config.toml
num_hidden_layers = 9
hidden_size = 192
num_attention_heads = 6
num_key_value_heads = 3
head_dim = 32
intermediate_size = 768
vocab_size = 4096
hidden_act = "tanh_gelu"
norm = "rmsnorm"
norm_place = "pre"
norm_eps = 1e-06
positions = "rope"
rope_theta = 10000.0
rope_fraction = 1.0
qk_norm = true
attn_scale = 0.177
bias = "none"
tie_word_embeddings = false
parallel_block = false
init = "normal"
init_std_qkv = 0.0257
init_std_o = 0.00606
init_std_up = 0.0257
init_std_down = 0.00303
optimizer = "adamw"
learning_rate = 0.0025
lr_mult_qkv = 0.4
beta1 = 0.9
beta2 = 0.99
lr_head = 0.00648
warmup_steps = 597
schedule = "wsd"
decay_fraction = 0.896
decay_shape = "linear"
final_lr_fraction = 0.0
batch_tokens = 32768
max_seq_len = 128
doc_mask = true
train_tokens = 222200000
max_steps = 6782
dataset = "wikipedia_en"
MLP neurons of a small language model. Each row is named by its layer, matrix (up: input weights) and neuron, and shows model dimensions 32-127. Each number is 128 + 24 x the weight over its row's rms, rounded and kept within 0 to 255. Numbers have three digits each.
After each neuron's rows, "fires on" lists the tokens most often at its 100 highest values on Wikipedia text that the model never trained on. A number after a token or word is its count.

L2.up383:122135137108119139131099200137123165148135130122106129097134137143170149138103136162120102159099136139165113123132134092106130128143131129165138113086147144130091119166149154055158184118126103163135113109135114167124144115108072157121138141111121134146124118135142147128143167134164133168
fires on: "te" 17, " North" 17, " led" 8, " South" 8, " attempt" 6, "ino" 6

L2.up135:133123166132129114137138139112137159116122130118128157105111116120118138103131147118123145108120139150035157127142140141134078118159134107156102134166208130144140158120115121097137143111167113123117104140163151112112135164136204134124107125106113123120142138098127096126098096147116122169
fires on: " British" 15, "-w" 12, " Qu" 10, " Inf" 7, " Sw" 6

L2.up387:166123093150116135110191106125119119127105107101116135132120126124161115132120126095117149137164152150128119152086137115176094145179120109134147105114138109151178127141097101064162119132141133077139129099154128107134121152112153135153120131124122158164135136170142134138116151153121133183
fires on: "erm" 20, " int" 16, " Type" 12, ".S" 8, "medi" 7, " Med" 6

L4.up590:167111107143148102108181116164133150152110097161075094164142136154150126123135121130120159060088140083106098116106132105170091116137161067134150090134165133095156125097111137110097119133121094126117159152147116127123105183142095074169135139117114120133115137120186126144112100088133161122
fires on: " |\n" 58, " and" 20, " |" 10, " " 6

L2.up626:161132140125118090152161112144140096112154110118148085170169093146139138111146106123111164104111154137132136162104115126118132126101112169158153150111176104131109081149129106106143171140128124077116132112103140142112120098171116099168134142130071107149174100161114134131163161162147167110
fires on: "L" 33, "P" 11, "or" 10, "ction" 8, "field" 7, "l" 5

L2.up591:113117137158151141117145146134118162137148118121119115106105135117168124109132138150099102140109139121047118121140155127050128150140118130165147120103075134154179122135101162147107130107112151143124118133117098171131137131106117115143137155120126135108126144162138133131109163145134141122
fires on: "te" 34, " Ter" 9, " trans" 9, "ide" 7, " either" 5, " Los" 5

L4.up448:103082113127128125125142091110156120133113101094138177097120109091141107116162110081130128169144149122157144127130077159102109115127140171151122136132135123158148138142121180124130125100149155113131117118139112109086141089114115140169105109139138135129160150096109113161108081121139137111
fires on: "." 29, "u" 18, "2" 6, " left" 5, "5" 4

L2.up417:132119113141115107146148093139118150117148119143136135151133125133181115112093157070144130146127144129152148123119140162207107139164136117101142130127183135148199115109163103202131105105124105069117134156152136096133121170144153132149130097134132126161129138110142136150103113135129132126
fires on: " Le" 43, ".S" 19, " be" 13, "ose" 7, " Mer" 4

L4.up683:147133089111133111117165132085174094132127173132119150084098101090152100131086134106161160153104130101138121128137112127128060121101142109113172087138107140110125088109169129129165138083139095090151127160127116140088109163142106148158133148070105165160126160128132130131159093119121117131
fires on: ":" 15, "H" 10, "r" 8, "M" 7, "2" 6, "O" 6

L4.up51:107125112138129139133147111088133121149109104111118162118129150130172143079122130090115137122136174140140140145089093128064123148128115149147114165127160157138142095136100145123144140119157136090096157114134100136150126111088109126165119153125134079124120135102096089137117134154113131134
fires on: "." 36, "ter" 11, "are" 9, "200" 8, "an" 4

L4.up488:178085108128133124153120165112103133103143165150096086063127108126129137149117169132121138142085184111099105118099124160128111143140137131107125157128118113113097142125101117139152150110163115097127178181145142103147129101171116103157156124092128110147069113129115092127141131070113148140
fires on: "av" 20, "v" 18, " " 14, ":" 9, "bor" 7, "-" 4

L4.up370:127080153106156107085118087110164083100122124106123106101120136111119125096158157102150071141126139118087140155108088138118096148142112156148120137129120107119118127117083159122146148098099099122120124124100110112154125102115123169125095151112125128155160116135164143151175149101132091113
fires on: "er" 26, "–" 26, "ab" 12, "com" 5

L2.up334:120139166096125140128167129141108114112111123113138136097167137117086133120172132113125119095116090103146174132154143133127102100109105130140101137127189153127051170121124124169087165124152157157125117149077153133108127096143140109110107094094123112155099117084119193118103084141157134161
fires on: " Br" 26, " sec" 17, "ved" 15, " medal" 8, "US" 7, "ered" 5

L2.up624:138152159119157111112130131089145147167136142128143118138120118152094162117092149119110119147095098144118093168140138115115150126168101105173146144102133115109089165093130108107091082125141144173100128133089101165090125142145119134110143159131132139114139109116176108104155132066113133134
fires on: "%" 34, " age" 10, " crit" 9, " population" 8, " million" 8

L2.up559:146134119140117138129188132129125134119128115107129147139125131105117126135137126108111148099138137159135130154108139164068087119160127108152133089130149107134079129135155104060132139157156087095136111094167123139102100120149198141147131118112123133139131141161120096131122125146122144178
fires on: "erm" 19, " int" 16, "(s" 10, " UTC" 8, " league" 6, " Kn" 5

L2.up194:126113072138071135144119136100095100105113132126098142138157127121116138134109143106156141128148114106152119165111152164131125121143106127137137127156126141118151124063140136122095197097119121138102160133143152136103101093101154142143112098101117118117104125102106136110117085141161140193
fires on: "ional" 13, "a" 13, "'" 12, "-" 9, " police" 6, "6" 5

L2.up190:122114142139110122088166103145137137108145117089116138118094144115154117111163137107132102146121119106129089127118133144134122142149112114162112127129138147139127134115135101093136147111091115121144130140152125111132136097116181123143116078122138144202120129133143106120111139166139141132
fires on: " used" 15, "US" 12, "11" 11, " its" 11, "ph" 7, "ended" 6

L2.up616:109146155132134118106097143145132140121167136123119132121093121112118097126114145149158145113101111134108112106159126145170112124117114111170100141133162133112128133112078144139099155128148155163096119118123125115121126147161162114101141109141104125118154124054112118134106101122111117099
fires on: " Br" 52, "ative" 11, " they" 9, " Home" 8, " invol" 5, " Center" 4

L2.up629:124136157107119133107090086150101115123156133081131107110114148124106147119173141110137115116095128110113131091155127121123114120136105110141064134128203137114069147128112128136111174134133131171110139131089160153127116117154126124097125109100131118107085115060137121139106102101149126146
fires on: " Br" 42, " there" 29, "US" 12, "able" 7

L4.up425:114122126125150146128133146137122169125123129128091154133128136113127165157124151094127144139135116119097139128067126102156077107146132154136130162103141113125134123129125161142121129130170140122130145132150077163083114118112111103111152118110099119159135127144131097091173108142132144142
fires on: "-" 32, ";" 15, "|---|---|---|---|\n" 7, " compet" 7, "p" 5

L2.up246:117126145141092116131140141141115118109171114128136100164129124113158144137150130108103123112099102066149174130154157128153111086150079079124126134069126137129097134115144122147128131114147094143113128140115101187107104118134107169140107116104130097152109112093148109123103123100140157139
fires on: "ts" 14, " game" 11, "ured" 11, "ry" 10, "other" 9, "ook" 9

L2.up533:116113157121146141107135168131131119128147132140132132140133127139123127099136113074117142162101097106123168126146107104119124133124092101097136112132099175101179136108141122122132108134138181135094134169093173142147156194113084126123103121103116090133094138121123123141130124072125156108
fires on: "ology" 14, "ames" 9, "ument" 8, " '" 8, "ions" 7, "°E" 6

L2.up443:107127117123136101156175160124098127126110134124132133176129124131139125136154128103130122125146130099205110120125123147198133131119112133122152136090082118123204129099053112204118108111116144118129133118125132084158128144123128131138125094135129128129157129140138098120125106122111157163
fires on: " mon" 19, " did" 17, ".C" 13, " play" 9, "ter" 9

L4.up273:068117130107132119095096098082111125141107125163123127108143102154123129126154156129139094110137163138134143128141123144109121127098142148157115127113159133124126127116106141140161127099140118092143147179130083115125132094107110093154146106087076160150104140134117158152132123160083162138
fires on: "b" 17, "c" 15, "av" 10, " A" 7, "N" 6

L2.up178:120139115117142117171114104132133110110132134144138131145120134142134126162104119133137099124124128154118164121121128136119128117151151119079170137137113108125084089126202113111154125145135117073121131130113154120113137050156098134133120093143107115170125121131131113108124104144145149141
fires on: "ank" 18, " state" 15, " En" 14, " named" 10, " code" 7, "isl" 7

L2.up463:079114088098094100124126128140152135149128071107119153137136095153116136162129155156105141137118143127120149134117100104100121109151163123112125168137122137134141115112122143153151128090095099139122125156115137128120135130090146094145120126111140091120099136142095136123175102150114117150
fires on: "-" 20, " El" 20, " Mer" 9, " pract" 8, " Jud" 7, " Cle" 5

L4.up279:116103103152104139133098112126128182094067081151099148101119135146103121195157156147142142150139150066128154112132067157136126108127140148149105160120112155164113126133086103127125120107161096120099110129120135116122140105135101122177144142127133120160118094148146127145155121094162126182
fires on: "os" 18, " ident" 12, "ens" 7, "id" 6, "duc" 5, "2" 5

L2.up330:152123119170113132145129149117149097118116114112133138139112128114110120126114093105110133105164125147074152142105133153103095136138142116087115111165156107148075153143175135084148100130127089077136121129142138115141123134124108138134106150113140127157098132133133084111144113123129140149
fires on: "191" 32, "erm" 21, "192" 10, "irm" 7, " ear" 5

L2.up658:146114145110112135107117165105154116130118122118126118169153118083139099116151138111122122151126086088102135149137116165105143143155101123162130140144125105088137149129104121100131076119193124152111151137121153105126134136130088124139106236123115120115129109139143109110149144111083115096
fires on: "es" 37, "ions" 13, " City" 7, "ities" 5, "ention" 5

L2.up380:143133145157117129124140053140126119130143120106126114146118106148184129120146137072111138157115151111127114121114138096169109124170122097120138121107097126143117106138117105118178139092164118140108103111084111148121131183126070174140113102103162164171152117095154128128111152146145137127
fires on: "born" 19, "ames" 12, "ele" 11, "stem" 8, " lead" 7, " fig" 6

L2.up76:148133162149152128147169078125126166118178139113146095157125121163165162099130129090117121136112154128157108101129129143134126127158095083157143156114104143126145105115127137177167099112156087114106117125131060117140129156133104138139104125118131154129152134109174071120132159103124119064
fires on: " al" 22, " age" 18, " population" 9, " Me" 7, "over" 5, "most" 4

L2.up408:135111139132133138138147143116158174135136130169152157146143123143209124107103175090118131136128145108171147129133141177170104118132107108152163162100133115130134128106150139162170113106176128122129109149127125154131146120080163126143129109135123124120164144116131107147109128172105115094
fires on: "ring" 25, ".S" 21, "ames" 11, " Pri" 10, "duct" 9, "ores" 7

L2.up653:118137121135168183139152141158181135150115115162087114160144139142147145130104137106116130149130115115139146139131084127135098101149151133146071133170114144108132140071135099130132130154148107139078138153121127113128073113134111120144083157144115133124104177105156105104165123135131150131
fires on: " Army" 23, " election" 13, " elected" 11, " appointed" 8, "Personal" 7, " Navy" 5

L2.up465:165090110149126104127170130142115125112129088182146169148178072145119130126128108123090127101140132096161161100111121099141139096146145121153139166147159153112132118095113140121114163118086137111103135116104123114100134118150123138172132115128091144143085113114147143138144146133172118120
fires on: "bl" 12, "-l" 11, " follow" 11, " Atl" 10, "ify" 8

L4.up588:147116084143094154155121149132145126139144132112105125154167120140177102140122163097144130129084146074101140108140136109142140099115129108090120105132118137120124137125111147157100118112162110100108185139101100106135115141112096133132119130146106128137110121104144084143153131098104130107
fires on: " " 20, "b" 19, "n" 9, " near" 8, " and" 8, "ern" 6

L4.up440:149117091127099158161098125107136111141106157150109129105126144146111155091064126124163139100078137117126145136118124137113117095135138139159116114146145131112169077105138157136099146128122098086099169148115151138075170118119141138116150105130110077138118153119120107107144108140114128164
fires on: "S" 15, "o" 13, "/" 9, "X" 6, "189" 5, "us" 5

L4.up107:120101135134120111178112117163148160163108088124104140125134083100121119107139095140084126076136093106130092137095106153072097133133143119189132109112165135112104127100134115128132134136183101148119170118123177167108147131122127129159178121139132100149120139111105109110092118122143101190
fires on: "ac" 25, "1" 10, "ons" 6, "ak" 6, "os" 6, "as" 4

L4.up485:095081131107087147081168099099156118129113127066153100130115051135154150143141113087115139142111158122137120130106109109110093111147132148152161102125132136126127153108100093155115145128143092164129106148138145129078156133141081148129149156137112116112123153130108087106116140089096128149
fires on: "i" 27, "u" 24, "ri" 12, " Di" 7

L2.up435:115153112094137134113125145142123132130129138160102146095154119104114118156099140189133121129089116163160122128148129126116151133126122108145147117113115128115149117140120146108086181169137144130129137124160124140104128038135123127113131145159087106113130125145125166135114146125134109167
fires on: "way" 22, " North" 17, "'" 11, "ball" 10, " southern" 5, " led" 5

L2.up281:153104052141135106134106144123104116131151125147131127086193121114112125141076120096134124111111158153136093198113099116151148143145104077132138172126130105138114149108137208142111169110143133094091122117117156120152095141107095173152143099149102113131107117152100138120111118133156147116
fires on: "ay" 24, "an" 15, "a" 14, "ate" 7, "ga" 6, "y" 6

L4.up419:162106114117156118068127153096146078123092090133129114145121144103141147145123132073140128122106150099141107128125142134131124057144154149141136122127125138103128096129103150144141126088132069110138112164102155112128129104114152157170110134140115135116096152147132083100106105144126141142
fires on: " of" 19, "a" 11, "is" 9, "i" 8, "u" 8, "o" 7

L2.up622:154122091129124127140179144146078147134153132115113115126138123146199146112107105098124108160124153151148111100109132110161112140174115120138138100135123127155209119145104109131151127122121097101145131111137096126149137171127113149141141137108142158181135133163152113142129168130136143156
fires on: " book" 14, "ew" 11, "ert" 11, " produced" 10, "(s" 7, " other" 6

L4.up756:086107148107133160100122157104145113142134128142101132130158086142117137119099138108145078076082171149124123129140154124103115140078159117141142123132145137099124114099135076171123164120132105101114174115133142141100141144103143104101115150131064141109143122134168107123131102098062136118
fires on: "an" 14, "ell" 12, "is" 10, "in" 9, " A" 7

L4.up729:138119087090104116137167081157128127134125068161152134134164109128121101157112126093114131119141171153155109182115097111116113126135104119116099171133119157096129117124131145120119167144167136152104133116115086123130163104143132148129117135171123146098111158090151118119134130130093125161
fires on: "port" 14, "C" 11, "P" 11, "F" 8, " district" 7, "ix" 7

L4.up641:110142103154127139121137119102128126147139124117115131130130111123145125183106197074109129169094154098140113114122124093132096122125082150115133138156141116117074143110106113152146172112138063137135133196103095119079122114166093134129079133126113117116080126094156116088137170144147132134
fires on: " " 63, "-" 15, "3" 4

L4.up202:104131127127145172108135098111146131148152125132105128109138110149129139135137143106130138093080133078095137160161105166110162150104139090135148087154180127164153115127130139112134101121128099126100142116129113128124136125133168098147117124135087103139079130175175157126133189126082150122
fires on: "c" 32, "is" 10, "el" 9, "em" 8, "re" 6, "l" 5

L2.up430:080125131112135144138088124096148162153117142139135124137148128174138129114152123085126129166125125141152085138125122125117137116143119112125152138098056134121132114119137142135154113108082121148120123135107111126168150219099061140122123136138130137105164119133149089146165173112128145091
fires on: "born" 38, "'t" 6, " fig" 6, ".S" 6

L4.up154:113147103089137166083164142159136164120146088129116133129109119140137157118142159093113125149186160100155125164138109105157104096105134121140139135138131157121084168086107078109088183122144096106104108179109083168104126123128146108170131150140088123127098155147120108136133112105113143145
fires on: " |" 37, " was" 21, "ote" 8, " from" 6, "out" 6

L4.up350:145116107152143127150107122166154110179101095120130138137136133159168117153093125124156159157092129128145097165059127119118140158158148143115145123136131122118077102124113153070110128105145090138149153128063150112110153155155084127166091115164129111121125128119169089125109114136115154111
fires on: " /" 29, "unning" 8, " married" 7, " manager" 5, "uty" 5

L2.up167:138133113126139120092175106144087072110164113132124119103122138114127128130166089130136116085116102132120144120122125116157124138162103102119108119144172120138159146153083093163131125148094085086122155164095125121134105131158124132135120119118145128191064137139125103121114125129118133143
fires on: " Army" 27, "quad" 13, " US" 13, " −" 13, "BC" 7

L2.up552:114128097153142123167115124164086120106133112138151145149142117122097149152132114128117141082128131117171084118128140143101104126175155113126171111102128176141156164081149133141134144102173121139153135111112082129125060126107104150108113154104162122145134147094132088087068083161083123153
fires on: " =\n\n" 42, "est" 14, "en's" 6, "ause" 5, "aced" 5, " x" 5

L2.up415:167112068156129119152105170131086112122132123166116121081167140130138132135087094117125120129166189094142120174101122120145146114123133088141126128154141130132118167127140168129125171114134120091110124095116148127156109132088116172156112094145096140138092158131103130125104114141135148143
fires on: "ia" 24, "b" 15, "iana" 6, " section" 6, "oe" 5, "see" 4

L4.up578:112136109083115135137107130159094147128084159166118111126130143145135140183137148105134151091144173170102118110142119145138131154149156093156148158115138154146124106111096138106122073111105148055141151149113149144117146141124129134141150108136101125145078143136125065151112173122105138101
fires on: " and" 26, " of" 13, "end" 10, " |" 10, "o" 8, "|" 7

L4.up339:086133120097157107126143176089142109172129110140136134111094116124118109110150136109103113096128158116100148140172093151129155114155120080153136137109152136121171126139122144123146097105099129123103153118131122160126129134154137115120108125111089103185126155143144144152153167091087137144
fires on: "er" 29, "e" 16, "ic" 6, "y" 5, "el" 5

L2.up152:114130119114132139156128092141149137149152132155131159121164160091119114142136155179123111107103111112147129132165135181092140124087134133138149157134143145120104135125130151146087156139124146179140131150118139156128102075153150114117150126146112091100119122104098095140130122131110096141
fires on: " Open" 15, "ification" 11, " teams" 9, "ight" 8, " FC" 6, "orts" 6

L2.up130:116130107156137106104151097155115161145154143145116141141126105115117117131134115163135131087185157121094061118112100131151144151140149124159158090151099146121144113149115109125141134137167136094125146111122085089124130119138167119139139105138134169149151138118107106132107130156097106126
fires on: "ial" 16, " code" 14, " Town" 8, " transl" 6, " bel" 6, " neigh" 6

L2.up123:111123133138131078117134123120087119091159128110111081144143121096107117151130152182139111093107108085133158136153114124139140126130095120140082147131173147126145141114117123146061126143132100147118144151153142138124113120135106113149089118115124111132090106092128114134111152113141170154
fires on: " including" 15, "ts" 14, " game" 12, "atic" 10, " another" 10

L2.up55:144123126139097136121131175111169126109128112131151125136114144152124148112139113044121134126130137188072109145103144159151081115176110102131132112136161112152129109118170096104154115128119071096126117122184138102120127215150132138142103108089144119187127134140142125132126106139147148141
fires on: "erm" 16, "CE" 10, "191" 9, "”" 9, " British" 8

L2.up429:126109120114130132170141092132132099198157120152083112152176137129190138151137145135155122144111110141101111106112123142130128041132123142130129128129111150092097147084132156129125124127118109173098154166108149162152104089115139142127084138134141126120108164113128137122131075079139144120
fires on: " time" 39, " Bill" 8, " minutes" 7, " Mike" 7, " Episode" 6

L2.up738:109134112124147132117220077149066132126137128115119146143114135114100113132156097158111096112160126064139127128120114124108143145130116109152153112101079122111087117126068110138148116139134176116153134131074129168123150093113138113128129137149131142145127128155118087121128133138112158130
fires on: " part" 47, " head" 21, " Other" 6, "26" 5, " km" 5, " ground" 5

L2.up342:131124128126146102088171098148133117137145125106126129116113131104118113119139132133114109124145123060055115108122127092052138147126110134176134124124139143120075138139076112110132129151136151146149135153123108140114153066106131106136136153150135143154112119156106090114124136161129142092
fires on: " after" 25, "a" 16, "11" 9

L4.up675:165131094120138140149114145142152132133156153141131118115148120152144193110138167109107109159121163085135078122127140126148116123110151112134127142135129174086146185117138138148169176141166079105096172122118131116120095131097126120170126142104099123161110152155108101105112125130121165127
fires on: " |" 30, " Apps" 9, "-" 8, "v" 4, " •" 4

L4.up593:161134100121068118136151108123115134129122138129116137161168124145137181103085111127135119140150153110135126192148125113143111126143143146155139144133108145097221169105112145177116117129130134161124142134108077145138131091098091149178119101126115112136126115114130150123119116163123122114
fires on: " |" 18, " left" 11, " Sal" 9, "anding" 6, "ach" 6, "ior" 5

L4.up511:144110134111117110160168156116160143161105116157141160143160131093117119165155135099129170094152121144117130104129098073165158144118167158131135125111147107134139103115138127101121125114159112110101148145099117134088067120100105119124168162108121149143108140130170150118086114119128104125
fires on: "ar" 16, "d" 15, "er" 15, "el" 12, "t" 4, "ie" 4

L2.up274:104132156152124133128123171126170162130156132128127162119097135133112135112116141153146130103104134181072111114142142173177071112132136134174137145149155135147134145116104147135124154094185104137123102109141127107101147116157205141108118106121102129118153130105112126124100102147116098160
fires on: " inter" 24, " Qu" 23, "per" 11, "ounter" 7, "ced" 7, "als" 6

L4.up360:134133130146166177107142199090173132133121120119111097114168096120103129121140134073187126094142139110135122119143134116148096107089141123116120130135155140124148102131121147124111125115101102148095185149100143159103109121132143102140122113128094092156137114157122111120123109109101166185
fires on: "o" 20, "/" 12, " |" 12, "on" 11, " and" 10, "i" 8

L4.up155:131085132101168142089169100151090141089084132096094118132140118110142135147130088090108111114104126079108167134149125130126149127151116143119121100133174138163177115128060145133180130138131150136104154145135061095088141137123117121124099145129116130125111170104082090081127143150119114118
fires on: " " 30, "." 8, "5" 8, "9" 5, "8" 4, "0" 4

L4.up238:121121173171153156153131116119138110117136126130104116104165133076131145124141116061124134107104145099136139188086118137146120127186123120099117095132137149084130168123116136141133080119111162089083131122149156089154156146146099140150104173131115140127075145127120080121097086160119140118
fires on: "ing" 30, "|" 8, "ect" 6, " areas" 5, "ages" 5

L2.up560:122124104104093096098120125144130134136122091151131165072126135124135167111131140122097143143146130111113154140169096155091120129180127137177150120121128098093120198103130091132115097110126119156151172108130112139103102142096168113129124092129104117128118161089127148136166133134126113120
fires on: "-" 29, " details" 7, " awarded" 6, " films" 6, " Israel" 5, " represented" 5

L4.up158:081149116168177143133107149124094150146124111146079124091132119151126098150138151123120136146133126127107115145115153119106101146132163134124121102064137179075100156138124140123100090135141117129123120147138138160132116081149119094129101137101113138124068129134184127102126107107100163115
fires on: " =\n\n" 55, " |" 16, " " 4, "4" 4, " for" 4, "ut" 4

L2.up455:100119172125137118110161119141158150122135134097129137135104137087121100136166155130126140115104130090030150154153125147083132136135125116157122153130096130132102145106088107100108138090141208147127100146140142093097120128117136106131121088143114128088155132134126106134098121155127138125
fires on: "ice" 29, "als" 12, "2" 12, "5" 10, "1" 9

L2.up201:160126132097145120120153101121140143099158126116137057127141127099155127161144127119149115139122117132147132110142137123164139097104127123179109118097132132125148143100130094144117103122124105093110130131148144177130117120135156121132122102097123129148125118151157157159079149152110169111
fires on: "ired" 13, "ten" 9, " including" 9, "ared" 7, " Released" 6, "atic" 6

L4.up267:069123106112140114091164113128156131120134053122130133109138102111173116147106147104116139086136152114135157132142093115151129096131153153098138094140153107122134149137075127141164150111170120139118147090139102091119108137108144116174120141069099112162138191171115148096128134133125124094
fires on: "–" 49, "ol" 8, "am" 5, " determ" 5, "is" 5

L2.up501:160127151131089130100149091145107122111159111084124107145099132116146149095172113062116118115126134105142125154126128107181092136166098096130102116102195125128114143128113099079162115127142118121123119119116134124119130165131138141118104109093164155182119110066153132146111114125168164150
fires on: "ric" 12, "ended" 11, " sec" 11, " an" 8, "med" 6, "elevision" 5

L4.up374:131135095130116137124121152126176115160122109071091125109107093130122173150089135115139112142108137103081107151108103152096132144121143116119155110081125194094151120117108121136165086087123111121143118129135077126144104136141105118152108145115077120115131079108109154112119096158124146128
fires on: "b" 33, ":" 15, " Ed" 12, "M" 6, "ab" 5

L4.up415:094123119164133159108122112091100126105128136121110110102138116093106141129106135123172098101138146107113151140149111124109149143123142153103144096144126174136144112126081112142162133081104114089142173164137096152133155143126100094145127132133109120152061132158163136123140160099106134156
fires on: "199" 26, "l" 8, "191" 6, "b" 6, "w" 6, "av" 6

L4.up331:117091120143173119114116167122172150124086130147138095123093166106171107100133144164123127128110128145093140131156125149088093097091115146139119075121132168128103102125084133079152152119120139092107148174134143112124091096138132122175114117104094141162160095097135114114107133135112118154
fires on: "–" 25, "an" 18, "ed" 8, ")\n" 7, "ian" 7

L2.up278:144144107103104117099140114120145164108148112132128136156130112147171139143131141041122147145104119166136102149121129157139097132154135125154139114117113103130178112124095110072150088128156097110122129103157131091143145154112160129130112105113149152175166126165149127154106128178116133133
fires on: ".S" 17, " major" 15, "ring" 10, " age" 9, "qu" 9, " Val" 7

L2.up343:098143128106150122067114098131145157156177148162130155093128134140082112135119142117163131152128086174142117140132102108105168102125109127138133116094099146107091133145129150144096077133146120118094118160058127122086154117132138086115135139145124139146112110143108106154136156141111111056
fires on: "%" 32, " Que" 12, " population" 8, " part" 8, " neigh" 7

L2.up682:117119140141156140174123150104166151140109141117139147107133135137106156147122128178122119110127147183060158122124149134067111107131137139136134152139114132155161148128128153106132155120152130142125107118150136143136136103118139134137119141122090110056130141152135051124139136129132141178
fires on: " inter" 20, " band" 16, "-t" 11, "ounter" 8, " Sal" 6, " che" 6

L2.up200:156095064149123108141123157099125114145154118146151133110134137128154168105116165104136115166128175145171114182081152145168125123162103111127114127134146115137105169131144154151136175118134130097074143115119149123134134169133096186145119099131107143148102116148116131112103120119169137111
fires on: ".S" 20, "ional" 15, "enc" 11, "ependent" 6, "onn" 6, " Team" 6

L4.up456:143124121110094156095117148124132138127106135115132108165112179119160177139130136085162125105122170115102116167149107081134089128099120082095147139103127119137127145144116136133136122136119116115119177173157090136133118134141088083131106125112109094146102108096132106157137139118117141129
fires on: " and" 39, "le" 9, "he" 4, "ther" 4, "I" 4, " or" 4

L4.up659:113128129140159130142159124164099115087099084123124159126134127132151150101145084150127157149140140135084182151122099158106122135128186116150144121142142111115156142114113130120146119133079129094121132127172158135126118179129123121124124119121120127199122138141152125144156201126128159164
fires on: "is" 13, "er" 12, "iss" 10, "al" 7, "ing" 6, "e" 4

L2.up517:137124113147112134142112153117139121132123121114124134163110110131147143117149094108110125137147148157116119164098135127163086123174127107111155110130131090145143148134080112025166117127122113105123107095150118110139139214096109149130113129111139147149161132138154087136144135134126147161
fires on: " not" 33, "erm" 19, " int" 16, " la" 8, " deb" 6, " pe" 6

L2.up21:151152138135084130082120121154138129151160116141166125098118152133154194094095137113096117137167169130131196132154125153120154087159094149150122133105127122081146165122133130140104125161134104166146169131139106144117126138094151144116121106097072119144155128129139139165168145119132148129
fires on: " " 34, "-" 12, "ze" 7, " Mic" 6, " represented" 6, " Centre" 5

L2.up90:168124116142100130157169122106146128110101119117127162152132128107155138133099099114108144113161142137126147177102156183162087124127147111120146111141135104136122131122157129074131119130151093092155130069169115113116113082125159160150110128116145125141170139140130133104130105157139156204
fires on: "erm" 21, " later" 17, "ana" 13, "reen" 11, " int" 10, " further" 7

L2.up170:101125131147182131139168128140152124138143134121152129116124131127133140141156115134119117099146127140027138093113138143074130131148127132116131164116111128159172152125077127212123122109125115133122100160118128124138130123134127132142129153132119125093126148177116023115129136125099138120
fires on: "ance" 20, "quad" 13, "eration" 7, " cap" 6, " object" 6, " force" 6

L4.up697:118146144139151138145147150171071138149105122094102176103103123146160139136130166120130149090120162118130132131144104099105108111110130114112158138093151163124162132139151096124147118097135092120125140138118131137131115138176147081118158162087116095129126172115125125156130151172104194142
fires on: "i" 19, "att" 15, "-" 8, "{" 5, "ut" 5, "r" 5

L4.up694:161159118110122132116134134142122109148139115131105102146137070155163172097156147113111145114137133149117124095092120145101104106105145122149153101160169168106152126110096068112147117127122062102131163129144097146126100161146112117139163111115091109159105129124133114155179144087105116149
fires on: "\n" 52, " |\n" 22, ")\n" 19

L4.up21:085104118118099133152170128139149142143116087158075132127141070124123150171099130087131126149185132132088108161088118154124134125125146126134092130098160125065142162129119118150178134078158098137121143109110123141129129128133126104145089161082088116110130150109102109092078117130090119171
fires on: "P" 22, "p" 18, " Sp" 14, "F" 13, "f" 9

L4.up128:137189109128150135179121137153104159138119080109130174091130140114142155139110141122130151138122152113111113125109093155120101115133102162147108129131149148093161112107118148141111140040113113122106131134096142178071088082127139099127086118095118091141111136142098097125158133141117140158
fires on: "-" 100

L2.up72:139106133120159137109170108129120152127127118147120137107133122125113132099167126127102121099105117111060114110142144099074133139160113112158142148139076131181190146139063119114115139100133137136137125159141117156116123156121154129131131194124116138057116153158131102128111162112106137163
fires on: "ly" 46, "eration" 9, " Army" 9, " as" 8, "ance" 6, "ification" 5

L2.up427:143130115150107107166138174110131115123115120125130109161130117125154136144088123052095131148168170108081143146095133154085115153142143154079135118117119114130090138125190136063141108122135120095143135120149145099154143143096076142144113149113162131104136115152142143112133119135151139163
fires on: " later" 18, " not" 18, "ank" 14, "erm" 10, "qu" 8, " equ" 7

L4.up523:125106162134144118094134137139118122119123115087092135105124139085153153123123127111133128101153167122127107120131134122141123114111122148133096118088116158161107111114104081121129172113156072140091106125128132163151073159097090095157132094104114123161104121127127150104105114101157140068
fires on: "a" 18, "ub" 11, "á" 10, "ict" 8, "ed" 7

L2.up332:129116141145168118141178145125125141140123127118134159128128114121126098116115132189139130089154123095076158120135135127111111132125098115159119136138131130133177162123166128186122127124163155107131113157125118129133140085104138111135139164157102124083141146146109053117127119148105127123
fires on: "1" 31, "amp" 9, "ald" 9, " those" 7, "ology" 6, " Re" 5

L2.up715:156135093147132160134128161112147136131115113126134141160148106125193132125135116091113160148145127178167144160108129153176084119148128095113151130139100094129192144139121133116155102131126123089134116109168112149152131160071117139158127134126124143103153142142149117139140144128120128149
fires on: " so" 36, "erm" 18, "American" 8, " star" 6, " deb" 6

L2.up725:127127114116111115148175140126143131124083127103135148159119135128150128132126121088118117145154150095172095163113123149182137129121139117129155112107106122125119104133109114063155129108146134145166122108132127086119134098108131155153121106123151134168163122158123151120145125172143161184
fires on: "ok" 40, " later" 20, "reen" 9, "bor" 8, "_" 8, " int" 6